Weights of a small GPT-style language model, trained from scratch on English Wikipedia.
Size: 9 layers, width 256, 2 heads of 128, MLP 1024 tanh GELU, vocabulary 4753, 8.42M parameters.
MLP neurons of a small language model. Each row is named by its layer, matrix (up: input weights; down: output weights) and neuron, and shows model dimensions 80-207. Each number is 200 + 40 x the weight over its row's rms, rounded and kept within 0 to 999.
After each neuron's rows, "fires after" lists the tokens most often just before its 100 highest values on Wikipedia text that the model never trained on.

L2.up733,181,240,203,220,269,150,247,226,181,156,243,209,230,228,204,222,209,137,178,147,197,200,146,176,213,191,141,205,167,215,173,219,192,269,153,199,208,107,234,191,203,231,154,214,158,199,223,250,176,236,198,162,230,224,268,138,219,176,210,178,162,226,107,162,203,201,195,201,173,214,167,256,113,269,244,234,179,210,202,201,231,188,254,142,244,234,130,233,203,197,205,218,172,175,191,236,215,208,218,84,168,194,125,157,201,246,169,155,299,188,152,289,240,129,215,205,163,196,219,220,222,175,110,332,200,133,224,204
L2.down733,203,201,153,188,150,299,272,166,171,192,186,165,201,188,175,194,170,215,221,260,181,162,182,230,231,161,171,257,138,238,186,168,186,173,164,178,146,185,205,153,234,212,164,175,175,131,175,185,223,212,166,211,248,301,190,272,185,125,172,195,215,248,268,209,161,123,212,97,219,216,153,203,223,214,134,168,239,171,231,223,255,220,179,225,208,137,173,133,208,172,230,203,248,185,201,226,239,234,219,173,227,274,166,248,130,146,236,164,213,218,255,250,216,256,183,146,185,194,134,244,164,179,159,142,189,217,250,200
fires after: ",", "\n", " v", "W"

L2.up354,231,162,196,250,203,230,170,192,216,187,197,184,164,218,173,155,130,216,172,190,213,180,213,225,147,161,225,198,198,230,235,200,138,185,168,90,203,261,170,175,274,158,212,216,163,201,184,202,187,131,193,240,227,238,155,195,253,174,226,206,244,129,204,179,158,182,221,160,180,228,237,194,179,156,215,228,178,173,124,213,161,159,186,244,258,182,239,228,268,185,210,268,215,322,139,261,197,219,135,230,204,197,252,251,181,172,165,180,195,166,219,209,179,135,140,185,256,231,185,157,218,231,144,234,214,184,215,165
L2.down354,145,118,189,213,196,130,201,160,124,173,123,254,199,244,142,160,205,205,232,182,227,241,143,241,190,230,235,242,185,226,193,212,190,238,203,140,177,167,219,196,313,210,203,203,187,181,227,219,271,203,161,218,252,183,219,181,149,253,269,175,241,205,166,157,253,212,197,197,230,200,248,140,250,102,222,165,199,172,159,186,261,289,88,301,214,145,136,196,220,216,249,152,151,198,159,149,230,190,198,190,210,92,250,237,216,250,157,237,162,178,196,113,156,165,252,193,227,263,179,186,136,222,236,203,280,191,190,154
fires after: "1", "2", "th", "0", " War"

L2.up502,207,197,208,210,185,240,316,258,171,187,141,264,202,175,201,234,176,181,133,189,244,146,168,212,211,181,199,184,252,118,161,244,216,212,261,199,167,121,252,170,255,158,268,185,221,198,173,135,245,200,190,175,177,161,204,276,221,170,185,197,204,154,256,141,145,270,173,300,206,191,145,169,194,177,288,214,291,110,152,190,220,169,237,214,119,213,285,182,132,168,158,188,194,157,234,179,185,281,226,166,162,203,200,257,193,184,184,176,221,182,252,157,212,193,210,227,203,178,181,162,219,210,231,222,152,224,208,180
L2.down502,301,195,240,153,193,186,109,299,104,222,205,150,182,154,251,204,179,108,159,213,185,317,159,123,222,260,238,184,160,248,233,256,177,194,243,243,188,167,231,169,133,160,202,197,264,187,183,210,244,225,133,227,203,223,227,159,171,218,197,174,171,230,174,239,155,201,168,231,203,172,185,156,191,182,167,233,217,142,215,199,205,210,257,244,105,231,229,143,165,224,145,225,237,221,208,150,150,278,140,162,168,162,233,193,242,250,240,242,241,171,169,194,156,246,173,194,152,238,238,186,118,236,176,216,212,220,200,182
fires after: "\n", " known"

L2.up977,219,175,211,215,204,192,173,200,211,162,226,210,209,179,219,247,216,203,162,237,275,206,124,185,209,218,209,127,256,209,212,240,140,202,228,223,153,201,226,138,136,205,287,226,145,197,196,145,212,212,140,238,177,218,214,248,226,148,163,191,273,304,170,177,185,229,156,230,199,161,170,194,83,182,191,216,198,132,169,199,243,192,180,210,237,238,233,230,173,201,168,105,225,250,226,182,266,244,223,179,187,261,172,181,269,240,177,225,178,242,194,205,199,174,276,255,149,215,217,143,227,180,247,232,134,266,207,185
L2.down977,156,239,163,232,178,206,275,211,151,186,272,123,307,192,239,168,227,180,207,177,181,200,181,186,205,190,147,192,162,234,160,228,258,161,183,251,213,186,175,152,214,179,232,215,318,226,198,210,208,121,171,230,229,181,185,169,276,143,175,172,220,122,183,201,277,218,224,210,221,153,169,226,213,134,161,118,202,180,179,215,151,234,252,147,201,245,180,172,217,211,240,231,175,175,144,219,194,188,263,176,180,143,269,250,130,204,238,174,159,201,180,179,269,279,146,214,251,127,208,182,217,213,240,183,181,158,170,190
fires after: "\n", "==", " f", " expl", " =="

L6.up708,177,171,155,201,182,142,269,206,246,207,127,188,198,261,222,254,178,204,211,234,213,197,247,214,265,176,202,269,243,217,153,238,159,131,180,186,206,152,264,242,197,177,171,229,103,189,189,215,150,159,137,177,195,245,224,246,142,174,197,159,228,168,206,284,183,274,285,174,237,222,179,185,222,209,195,235,163,201,213,146,172,251,195,275,254,218,164,165,158,248,172,204,248,142,239,187,268,239,157,177,255,136,273,193,175,187,123,172,192,250,162,146,257,153,223,160,153,179,186,207,226,224,191,196,142,216,199,249
L6.down708,203,187,185,223,205,222,164,209,252,160,251,245,215,199,221,257,263,191,277,233,198,218,215,177,251,231,193,154,119,191,223,219,230,233,136,237,105,183,156,184,123,194,195,199,243,219,166,216,197,207,172,210,266,153,183,110,242,68,229,228,210,186,230,136,172,257,254,199,224,189,207,170,199,176,126,207,204,181,167,240,207,257,155,203,245,241,177,202,216,207,141,218,249,234,198,157,93,199,188,207,219,253,236,183,145,174,294,251,201,144,218,260,213,220,240,228,231,197,121,177,124,182,254,249,193,225,181,220
fires after: "0", "5", "8", "7", "9", "6"

L2.up457,207,263,188,152,195,204,219,220,122,254,148,231,159,138,160,222,151,226,203,184,237,213,228,187,240,186,256,206,272,192,225,116,270,245,144,172,159,259,219,172,135,186,205,190,176,193,182,225,102,223,240,163,218,220,183,185,156,185,169,220,182,175,200,170,229,209,156,176,248,279,217,266,178,198,190,158,235,316,227,227,205,186,188,191,233,194,195,141,232,207,191,171,114,233,236,227,190,174,161,300,254,134,177,156,147,266,207,149,189,265,177,191,148,221,135,244,208,149,213,246,200,168,181,192,205,205,215,231
L2.down457,246,195,202,208,176,201,166,309,162,174,179,216,191,201,98,185,230,192,206,164,159,246,127,200,186,165,128,174,102,184,140,202,232,139,228,225,214,208,239,180,141,220,168,158,203,230,196,227,189,181,192,196,217,183,182,265,256,235,140,163,236,197,182,242,248,178,225,166,58,218,235,186,221,206,168,227,207,191,220,132,135,185,227,194,170,241,235,245,263,197,261,212,109,241,126,199,211,291,220,161,248,175,187,217,242,247,217,179,211,221,200,171,294,132,257,189,242,192,202,156,172,228,194,128,237,202,183,242
fires after: " in", " con", "b", " port", " In", " Con"

L6.up233,124,150,200,187,214,267,198,236,214,190,257,197,120,215,202,165,281,165,225,211,268,242,165,148,225,181,112,185,248,193,215,262,232,180,224,161,136,116,186,224,232,260,204,215,237,233,241,182,141,225,176,217,230,163,173,185,224,192,178,191,216,135,209,262,253,215,295,162,197,206,192,157,155,146,165,236,132,124,182,168,259,133,228,194,182,238,170,159,185,180,295,179,218,172,239,126,245,202,203,239,200,269,224,260,179,189,226,148,259,148,157,191,211,238,229,154,207,213,246,199,195,172,213,185,242,207,239,198
L6.down233,202,144,260,167,237,202,276,195,243,115,114,137,186,164,302,261,258,242,185,171,224,163,187,234,170,294,172,179,158,322,257,218,266,283,242,287,187,239,215,246,198,172,146,171,209,214,147,205,224,275,247,166,204,199,202,165,210,164,205,220,173,122,212,243,243,204,273,211,218,181,250,203,181,147,199,229,191,200,221,189,223,154,224,171,145,233,218,164,132,215,178,184,198,188,291,121,141,207,185,229,165,225,178,200,186,138,271,191,227,196,161,105,222,223,166,209,209,185,249,249,178,204,172,227,226,235,190,255
fires after: "==", "\n", " ==", " |"

L2.up158,193,189,144,172,299,199,291,176,179,270,111,127,188,247,193,208,177,130,132,144,196,181,233,264,213,163,165,257,302,214,185,198,284,208,310,267,179,225,195,220,188,188,210,173,195,222,205,219,234,262,222,196,279,189,202,233,217,232,225,264,164,209,192,189,248,216,227,117,191,132,240,166,230,208,240,223,188,181,198,193,175,196,222,187,153,194,199,230,238,164,269,135,154,213,121,244,179,203,234,195,225,159,207,277,205,138,214,227,218,213,189,129,208,234,307,226,191,112,194,207,162,206,162,239,210,213,184,132
L2.down158,90,221,197,139,247,187,223,233,98,168,155,149,253,221,204,211,215,238,218,197,178,149,115,200,228,139,258,113,147,176,182,199,252,100,217,258,197,149,262,239,253,243,222,158,175,165,258,188,207,200,169,126,193,191,213,221,197,205,240,128,208,186,288,237,185,266,140,190,183,221,193,257,220,219,239,138,219,268,163,243,202,117,156,213,133,164,225,192,230,174,246,150,225,193,178,210,156,157,275,92,178,175,254,143,264,234,161,151,203,186,151,236,200,267,249,189,284,254,231,154,254,170,189,258,192,239,183,183
fires after: "9", "2", " the", "1"

L2.up545,216,218,188,261,243,220,238,135,215,148,240,217,195,223,164,246,210,190,223,215,153,225,143,142,66,206,189,219,198,170,182,198,250,168,230,100,176,156,135,201,166,183,267,244,217,199,140,197,172,144,248,194,224,216,230,229,220,219,200,262,271,215,212,214,196,274,202,166,265,254,216,147,244,184,229,228,188,156,194,195,118,189,244,106,234,199,209,263,155,195,200,190,170,172,177,228,216,246,277,102,211,161,208,199,189,263,225,173,227,201,229,216,311,230,186,222,249,128,191,254,155,245,189,265,182,211,222,243
L2.down545,144,204,203,204,213,196,182,156,244,235,226,199,186,207,198,235,228,221,184,144,161,183,242,265,227,173,179,202,217,218,198,204,218,249,193,193,251,180,133,205,287,181,258,193,223,126,186,114,162,222,245,172,178,164,192,210,199,163,272,160,198,220,206,202,183,222,201,213,304,237,186,244,197,173,153,137,160,185,175,223,220,236,259,167,176,155,203,161,253,182,201,254,142,245,202,143,273,100,111,170,194,238,182,207,230,102,244,236,232,181,194,185,184,213,225,189,269,238,184,145,279,214,237,166,235,212,165,248
fires after: ",", " the", " S", " that"

L2.up366,255,237,198,184,289,315,242,241,248,158,198,205,155,202,161,149,141,215,147,168,199,224,198,207,170,205,245,224,204,286,210,148,151,172,203,205,256,197,190,210,243,202,204,269,206,167,219,249,186,208,203,175,248,259,264,165,237,139,213,239,283,219,194,201,157,249,234,224,155,242,169,226,210,48,258,159,201,205,197,209,218,185,228,158,156,279,128,275,219,138,187,222,161,170,180,211,206,153,181,170,186,235,250,193,233,171,196,153,92,168,144,253,178,145,213,231,122,223,178,144,197,232,230,207,211,256,210,244
L2.down366,207,224,132,228,183,172,303,169,141,182,253,216,97,216,178,238,164,223,233,129,220,166,160,200,235,174,141,277,153,141,149,150,200,133,204,174,208,207,219,222,127,147,240,166,223,174,227,142,195,162,235,186,159,199,227,177,145,221,182,181,180,157,231,170,190,198,205,180,189,261,133,180,168,229,283,155,194,222,207,235,194,314,168,246,119,127,213,165,218,208,239,225,173,152,208,185,252,230,211,250,168,160,197,184,186,143,179,232,246,195,225,169,219,168,187,224,198,193,202,225,166,186,191,224,197,192,257,181
fires after: "2", "1", "3", ",", "6"

L2.up561,232,180,166,294,196,153,212,206,197,163,260,222,211,122,233,239,213,124,249,201,128,247,238,171,180,163,169,245,200,180,204,207,155,138,182,253,178,239,250,196,243,253,145,159,212,117,261,147,181,225,171,235,175,205,227,220,197,201,136,192,222,245,144,137,247,208,196,182,205,205,297,238,119,205,184,240,165,188,167,183,169,94,275,238,244,303,160,160,220,251,177,198,174,200,234,264,175,228,150,224,239,159,257,209,150,271,200,204,249,237,157,221,184,158,174,250,161,208,202,186,209,189,183,145,97,201,216,223
L2.down561,206,210,194,206,208,169,212,266,170,229,142,245,217,253,192,104,128,210,149,211,209,323,132,194,228,248,256,214,191,250,207,220,180,223,253,181,195,147,202,192,220,208,222,142,246,144,204,120,280,149,180,169,184,215,253,232,232,206,140,154,286,249,157,212,192,210,178,205,239,139,81,198,148,150,279,129,194,129,207,196,247,245,207,243,217,169,226,160,130,179,210,152,229,201,197,178,104,155,158,250,180,204,229,172,205,187,175,156,137,173,214,230,177,179,164,240,194,222,207,206,226,207,267,257,195,239,215,203
fires after: "-", "/", " C", " (", " h", " c"

L2.up261,221,177,256,123,204,273,196,225,289,225,246,179,239,196,146,190,180,138,185,221,218,270,145,280,184,209,141,163,150,180,228,187,227,207,256,194,275,199,232,227,218,191,232,281,203,209,143,230,116,178,234,202,263,218,199,225,266,170,108,230,170,229,131,185,209,187,212,192,244,253,167,211,164,221,267,189,219,216,129,197,214,210,214,176,129,246,184,237,190,124,206,258,131,224,123,225,163,209,123,154,229,193,242,193,179,198,199,201,185,170,217,289,252,205,167,107,200,231,210,236,198,257,176,185,102,245,182,148
L2.down261,204,257,145,216,165,205,261,256,163,204,237,223,220,232,267,173,142,198,206,171,165,246,222,122,223,226,179,266,188,180,194,192,228,183,310,176,241,128,204,194,195,210,243,177,211,209,247,210,205,183,145,182,195,156,191,191,165,153,65,191,199,263,231,263,166,244,197,180,165,204,225,154,165,206,111,131,172,203,217,196,247,252,213,180,233,235,189,98,195,179,172,191,205,133,267,202,193,129,251,175,285,203,211,224,211,212,148,146,181,174,212,136,167,160,179,216,195,228,152,208,121,238,222,167,236,220,186,166
fires after: "\n"

L2.up156,217,206,236,235,167,230,133,140,172,275,225,142,176,221,193,145,134,135,175,249,223,158,116,167,139,262,120,229,163,208,107,183,249,163,187,144,204,178,307,208,219,200,131,209,119,203,181,286,179,163,233,161,229,252,184,197,192,240,228,213,218,171,177,226,211,183,267,153,191,270,141,219,237,187,188,213,239,207,215,205,175,238,214,122,249,129,226,195,200,224,170,169,181,226,189,177,229,193,182,120,128,188,260,199,165,173,167,178,267,219,117,223,184,246,147,174,194,271,160,162,231,224,191,193,191,289,179,165
L2.down156,204,234,239,222,132,198,262,205,221,148,233,208,216,166,243,240,252,224,173,201,235,154,270,233,178,267,217,188,222,269,233,202,251,164,242,177,197,198,239,195,106,130,215,155,253,211,190,238,263,200,207,169,192,171,210,162,199,185,248,212,245,177,146,243,192,299,196,222,248,187,221,228,131,156,168,125,201,246,249,170,163,252,192,198,176,196,165,201,302,225,186,208,249,181,164,171,203,184,275,165,262,194,268,166,221,223,234,166,235,198,164,71,243,287,175,144,109,153,168,245,230,239,177,245,172,159,239,182
fires after: "\n"

L6.up308,171,227,214,204,199,206,195,176,235,171,194,305,193,178,145,291,280,170,215,256,202,302,235,168,204,208,237,239,264,203,284,186,269,135,220,197,197,176,182,185,174,167,160,204,166,209,161,145,270,174,215,163,243,175,219,187,189,279,189,165,180,180,173,201,225,218,242,251,216,184,162,246,235,169,233,122,145,187,183,214,212,185,205,220,192,148,246,184,269,161,223,141,192,160,178,245,210,188,261,263,252,226,224,231,207,112,230,177,228,202,142,253,217,213,175,131,263,191,184,178,201,207,228,226,240,240,203,197
L6.down308,209,237,240,232,163,172,167,247,258,177,151,260,272,237,235,263,228,181,141,196,207,230,205,264,199,212,256,183,278,230,134,182,179,232,188,180,241,237,232,171,255,213,200,199,197,222,209,170,181,198,186,229,196,165,250,161,201,187,199,152,233,174,169,217,261,139,216,178,194,177,200,149,231,199,122,255,260,223,172,241,183,269,149,186,262,174,183,193,154,228,192,266,188,190,146,123,130,128,115,193,142,207,174,199,246,162,144,180,170,232,228,220,175,255,192,185,182,222,181,256,209,228,190,248,254,230,260,214
fires after: ",", " |", " of", "ud", "),", " the"

L2.up318,196,164,188,241,198,150,208,232,231,240,150,182,122,139,199,283,125,106,159,162,182,200,212,190,158,194,141,245,272,255,142,211,163,166,268,180,185,171,223,206,217,265,234,233,69,214,219,226,150,183,194,197,186,206,197,175,232,201,276,217,226,287,206,212,173,214,207,193,255,148,183,133,127,200,189,218,182,248,180,179,234,150,150,232,208,177,160,211,274,251,141,158,258,130,220,165,225,191,239,203,230,157,234,137,179,263,249,124,187,204,199,201,183,203,174,247,273,185,165,183,260,224,142,222,149,207,217,211
L2.down318,176,145,97,241,224,129,165,239,214,257,155,196,174,174,248,174,232,196,204,196,165,238,211,170,188,180,229,170,198,163,148,186,205,144,160,236,231,186,221,224,166,193,242,237,156,229,170,154,185,208,208,203,138,139,195,251,254,111,182,176,182,159,244,188,227,229,298,223,197,223,251,221,192,188,179,169,290,197,236,135,169,176,189,246,187,259,209,179,316,297,85,174,226,189,161,158,176,151,223,181,279,232,207,154,253,216,259,181,177,176,141,214,272,229,199,169,213,171,193,236,203,179,239,162,179,154,248,223
fires after: " ", "9", "3"

L6.up409,177,209,261,184,208,224,190,136,246,222,202,267,180,236,189,224,199,165,215,183,230,152,180,243,202,248,169,193,224,184,189,228,157,188,258,246,215,229,218,217,132,210,227,240,188,168,177,202,201,221,217,223,253,201,186,201,336,219,152,225,177,223,224,197,200,178,214,198,223,196,294,221,85,92,235,162,213,144,186,141,238,182,193,224,240,165,224,188,188,129,219,252,153,143,184,186,229,221,232,256,205,209,134,222,169,196,192,199,196,150,211,203,263,308,250,150,190,232,171,280,149,202,193,176,186,224,238,173
L6.down409,101,157,201,242,181,173,159,246,152,218,238,206,151,191,231,234,175,137,213,158,170,224,206,209,138,190,155,264,212,266,174,137,165,216,196,195,202,213,225,194,162,221,185,174,188,235,204,182,154,161,188,211,225,200,165,177,155,242,220,185,150,189,225,259,185,179,174,204,169,197,193,203,125,235,140,235,272,193,303,207,182,278,237,170,187,249,183,213,277,211,195,210,253,243,263,198,236,180,125,208,172,145,278,232,247,128,233,195,257,188,194,65,197,139,111,229,209,189,218,138,230,229,192,238,228,261,228,182
fires after: "\n", " C", " est", " |"

L2.up235,201,185,204,222,213,184,233,258,212,176,153,162,242,174,161,191,284,151,174,193,295,153,219,189,267,181,145,169,259,159,187,247,179,207,217,230,158,210,162,218,169,213,167,221,191,182,186,197,150,225,203,239,287,166,231,237,261,220,152,157,154,136,237,165,103,211,195,276,267,190,196,257,212,113,254,217,219,211,206,131,192,232,244,152,190,247,232,182,204,261,161,217,196,220,296,163,182,256,202,186,218,151,233,240,261,150,239,206,165,195,168,174,161,231,184,240,216,165,176,185,149,126,177,235,195,222,224,168
L2.down235,212,140,170,142,270,218,136,196,188,175,205,249,223,193,258,183,169,129,191,228,207,246,139,210,172,195,135,180,235,249,194,175,235,235,272,186,193,203,195,189,159,131,234,175,160,211,156,180,258,147,102,245,245,170,229,150,155,219,189,123,149,172,205,259,158,182,204,269,224,153,184,169,186,196,146,233,164,131,159,208,236,227,186,220,173,253,224,191,205,235,221,181,196,138,245,145,181,206,189,210,188,239,174,226,256,316,218,229,164,233,250,195,127,239,206,287,237,171,98,216,91,189,198,237,204,206,165,155
fires after: "\n", " =", " /", " \"", "″", " Website"

L2.up527,187,162,283,219,254,193,221,208,244,219,239,190,237,213,130,188,181,161,219,203,245,192,220,190,155,232,167,126,114,189,235,184,124,217,271,199,216,155,217,164,244,179,260,273,217,224,191,194,211,187,236,147,223,182,257,223,198,248,193,247,218,263,180,188,269,193,202,195,224,164,135,159,128,160,216,209,190,237,210,203,206,190,242,161,216,163,253,168,183,302,143,238,177,280,240,208,177,227,207,149,192,108,234,199,171,166,221,200,167,186,186,225,173,246,194,216,248,253,239,181,219,126,180,224,142,284,218,227
L2.down527,211,165,259,129,209,221,174,235,207,171,238,182,221,192,258,146,173,191,182,221,201,213,265,209,240,221,212,231,162,194,172,234,134,254,206,111,157,195,206,186,172,301,186,177,268,218,202,226,180,206,114,261,163,140,165,226,261,163,138,171,228,161,236,212,239,218,112,159,232,190,212,139,155,191,197,119,207,248,180,220,210,183,194,156,200,257,251,175,286,274,225,238,176,175,209,255,151,198,224,169,189,174,102,185,150,201,225,148,208,230,233,199,174,130,271,166,234,250,184,117,220,164,144,225,168,229,170,222
fires after: "\n", " ar", "\\"

L6.up942,190,152,182,214,187,167,233,132,220,222,175,228,186,206,233,154,160,206,173,192,110,146,197,133,224,236,165,189,159,120,145,183,223,180,199,244,263,213,205,162,193,304,151,127,226,226,231,195,211,219,213,132,264,177,246,201,237,126,234,197,143,198,275,247,162,188,177,218,288,219,191,203,197,167,212,161,226,227,210,198,214,169,242,160,195,215,151,181,170,249,212,183,236,183,161,211,181,209,204,127,160,114,217,254,224,241,219,184,168,184,234,249,223,177,254,190,151,248,211,207,211,265,209,242,206,209,187,163
L6.down942,162,248,176,210,205,117,202,200,218,245,178,233,174,180,202,195,252,186,232,291,151,199,167,126,256,233,233,137,279,182,194,259,239,172,227,153,211,188,248,169,196,227,187,95,262,256,240,171,200,233,158,250,258,130,240,238,216,163,193,199,131,247,193,242,134,159,177,244,265,157,180,221,208,172,160,238,180,244,176,246,146,117,215,192,183,210,176,130,178,233,204,193,198,130,202,177,157,201,184,144,155,195,200,150,274,198,286,188,161,194,209,238,169,172,195,257,128,167,190,177,196,181,187,245,191,185,210,241
fires after: " |", "9", "2", ";", "6", ","

L6.up597,179,274,305,259,137,236,218,214,131,179,203,214,169,214,209,242,181,161,193,155,183,175,224,204,221,160,199,173,216,259,212,199,182,163,277,272,231,248,184,172,184,180,270,209,247,136,218,235,234,162,183,160,170,191,236,243,220,223,217,261,136,190,212,157,195,210,212,88,211,118,187,143,231,150,248,203,258,153,145,200,178,150,156,162,169,260,214,185,167,230,136,126,144,246,199,173,170,189,165,196,161,160,116,292,168,216,167,212,210,230,185,198,220,235,206,211,193,206,201,279,153,144,163,157,122,238,254,141
L6.down597,193,140,157,215,179,270,117,231,205,214,175,306,203,221,250,215,215,220,206,216,194,221,210,227,181,169,156,259,212,240,105,277,213,232,181,237,166,317,215,224,236,191,198,115,200,166,145,199,157,210,202,174,213,243,208,209,170,192,159,184,131,171,266,159,169,174,204,253,226,183,209,175,248,187,234,193,201,161,177,128,315,186,161,233,160,226,175,226,166,176,247,228,157,298,168,242,207,214,217,184,222,214,187,273,232,199,185,202,125,184,136,172,191,191,193,190,167,227,213,135,248,230,189,213,210,222,204,193
fires after: " |", "-", "\n", ",", " as"

L6.up395,136,189,201,184,202,258,206,168,186,284,145,268,257,170,236,201,108,161,230,253,175,246,225,170,221,196,207,196,273,229,198,211,242,226,236,191,221,269,235,75,272,205,190,217,118,226,203,220,155,124,198,236,172,230,139,152,187,150,162,188,195,219,164,243,236,197,244,119,224,122,192,244,199,179,188,224,198,202,233,169,219,236,150,202,173,246,120,241,205,210,235,167,172,218,155,210,208,196,211,224,186,157,164,211,163,158,218,245,265,229,177,200,219,137,160,281,277,158,136,136,246,192,150,233,198,278,251,208
L6.down395,209,153,224,241,170,199,154,89,200,200,272,199,192,276,213,232,116,277,224,221,251,196,219,279,168,200,232,174,203,172,190,186,247,195,218,236,151,227,165,268,251,167,184,186,135,235,232,159,153,153,167,148,156,157,233,175,214,236,183,197,192,242,152,204,213,221,206,232,188,187,185,212,183,216,251,184,262,206,192,192,200,223,184,194,207,218,183,123,266,228,152,145,178,209,66,218,217,250,222,119,240,207,210,194,208,269,245,253,170,238,258,134,120,185,293,213,228,205,216,264,171,206,205,212,193,194,164,196
fires after: "9", "1", "0", "8", "=="

L2.up555,151,214,213,174,243,219,265,217,166,216,234,215,170,270,215,274,219,257,142,213,151,93,175,238,218,183,218,177,294,195,194,158,184,251,214,193,253,291,201,166,263,157,238,171,222,200,175,221,128,228,243,227,168,219,173,179,148,210,228,153,251,182,188,192,242,278,222,236,152,247,246,161,162,164,200,222,197,206,202,147,154,137,270,175,264,175,208,229,219,225,198,197,162,296,278,194,129,246,146,276,174,206,244,213,121,182,197,206,217,186,214,195,188,217,189,184,239,119,190,222,208,182,260,195,186,116,187,269
L2.down555,207,272,170,223,190,130,201,134,146,118,216,191,220,178,204,225,210,204,280,231,143,335,185,208,188,202,164,239,190,176,169,192,140,258,168,192,237,256,257,180,242,189,151,206,233,183,184,158,200,244,225,169,182,167,169,242,121,192,219,243,275,222,162,183,265,296,155,145,124,224,265,221,250,262,246,165,150,230,175,198,174,242,164,193,210,236,179,208,215,140,210,252,154,212,203,147,217,218,173,177,261,164,167,246,150,234,251,173,220,114,238,140,223,154,248,239,111,184,230,163,185,163,260,148,174,163,184,255
fires after: " in", "in", " In", " Kent", "ort", " on"

L2.up917,213,193,152,171,253,255,221,176,219,219,219,242,215,238,177,237,222,164,159,195,269,209,135,228,134,183,153,165,188,227,189,219,248,181,234,188,213,261,160,152,228,151,161,174,184,143,182,115,226,206,221,211,209,195,175,203,224,191,167,228,217,243,230,223,173,149,254,212,220,191,202,210,241,160,174,226,257,163,180,163,193,175,184,192,247,186,216,179,152,200,293,296,180,201,82,202,189,224,163,155,263,263,254,233,135,253,222,191,198,156,234,177,219,202,207,225,189,228,123,98,202,120,179,200,195,267,279,240
L2.down917,145,269,252,227,245,177,99,134,205,200,185,237,176,249,63,206,188,205,221,250,246,197,185,278,266,182,150,141,234,230,211,220,183,185,166,205,165,170,169,177,173,233,210,107,258,158,205,137,233,198,205,263,219,237,242,259,240,251,183,219,235,202,164,193,253,131,163,280,193,257,192,161,219,169,247,133,214,242,302,155,206,319,189,183,225,207,189,187,226,148,218,209,191,179,195,193,177,123,129,157,252,236,172,178,192,208,221,142,246,167,184,171,154,211,174,155,202,215,161,171,225,201,257,224,224,142,233,129
fires after: " c", " G", " C", " g", "ig", "G"

L6.up638,235,193,237,209,213,219,184,167,157,217,232,176,209,195,242,147,157,144,264,186,199,166,237,242,255,215,226,225,172,289,200,250,215,218,191,203,177,177,217,199,118,174,164,200,173,163,115,155,209,154,169,239,245,130,235,160,251,193,235,209,160,187,287,192,210,214,201,170,194,245,149,196,163,121,262,165,233,152,150,211,232,183,174,209,186,252,229,202,219,185,223,235,182,207,345,243,211,168,180,87,110,214,161,262,241,113,229,173,224,242,181,196,224,256,180,257,182,133,248,246,227,203,230,203,187,199,213,146
L6.down638,186,241,241,208,106,161,170,193,187,193,131,215,199,210,170,155,228,201,214,186,211,186,300,253,218,201,191,224,188,272,191,224,194,267,233,253,282,237,187,190,267,141,205,168,170,213,187,256,228,243,128,217,196,169,219,181,217,164,264,169,227,161,140,183,175,171,186,149,190,239,201,192,150,229,150,235,271,162,122,234,155,220,166,191,195,246,220,168,167,178,263,270,155,206,180,233,193,212,204,174,142,123,155,204,235,292,114,231,247,209,220,195,243,206,244,215,149,187,189,182,184,216,243,232,219,286,234,233
fires after: " |", "-", ",", "ER", " and"

L6.up15,245,234,121,173,214,212,172,255,184,175,183,248,223,144,267,241,234,179,202,166,170,147,195,189,181,206,192,229,263,157,159,141,197,238,207,189,201,154,264,189,177,222,171,204,121,293,171,187,201,250,157,181,254,221,231,170,175,184,206,181,219,191,304,145,217,170,124,184,222,158,263,157,148,165,181,208,179,202,202,173,199,241,210,162,265,222,267,156,186,251,244,157,199,196,144,141,187,300,189,128,166,190,165,234,227,247,229,151,198,159,192,190,196,248,201,189,185,207,190,177,197,117,146,229,158,264,169,182
L6.down15,238,264,215,151,185,207,210,224,140,207,249,213,209,216,168,120,190,169,148,210,179,222,263,181,256,215,204,189,118,260,209,175,183,161,174,223,178,222,144,199,232,116,154,188,220,225,198,250,173,197,207,265,188,178,181,261,185,262,137,252,166,137,149,217,250,249,227,185,149,128,209,116,261,238,192,213,183,251,221,243,168,205,269,256,225,268,212,212,171,164,165,218,227,149,238,190,244,153,190,144,169,165,206,244,216,203,268,130,201,232,270,231,206,202,246,203,242,221,244,193,216,224,159,161,233,161,263,125
fires after: "\n", "-", " ("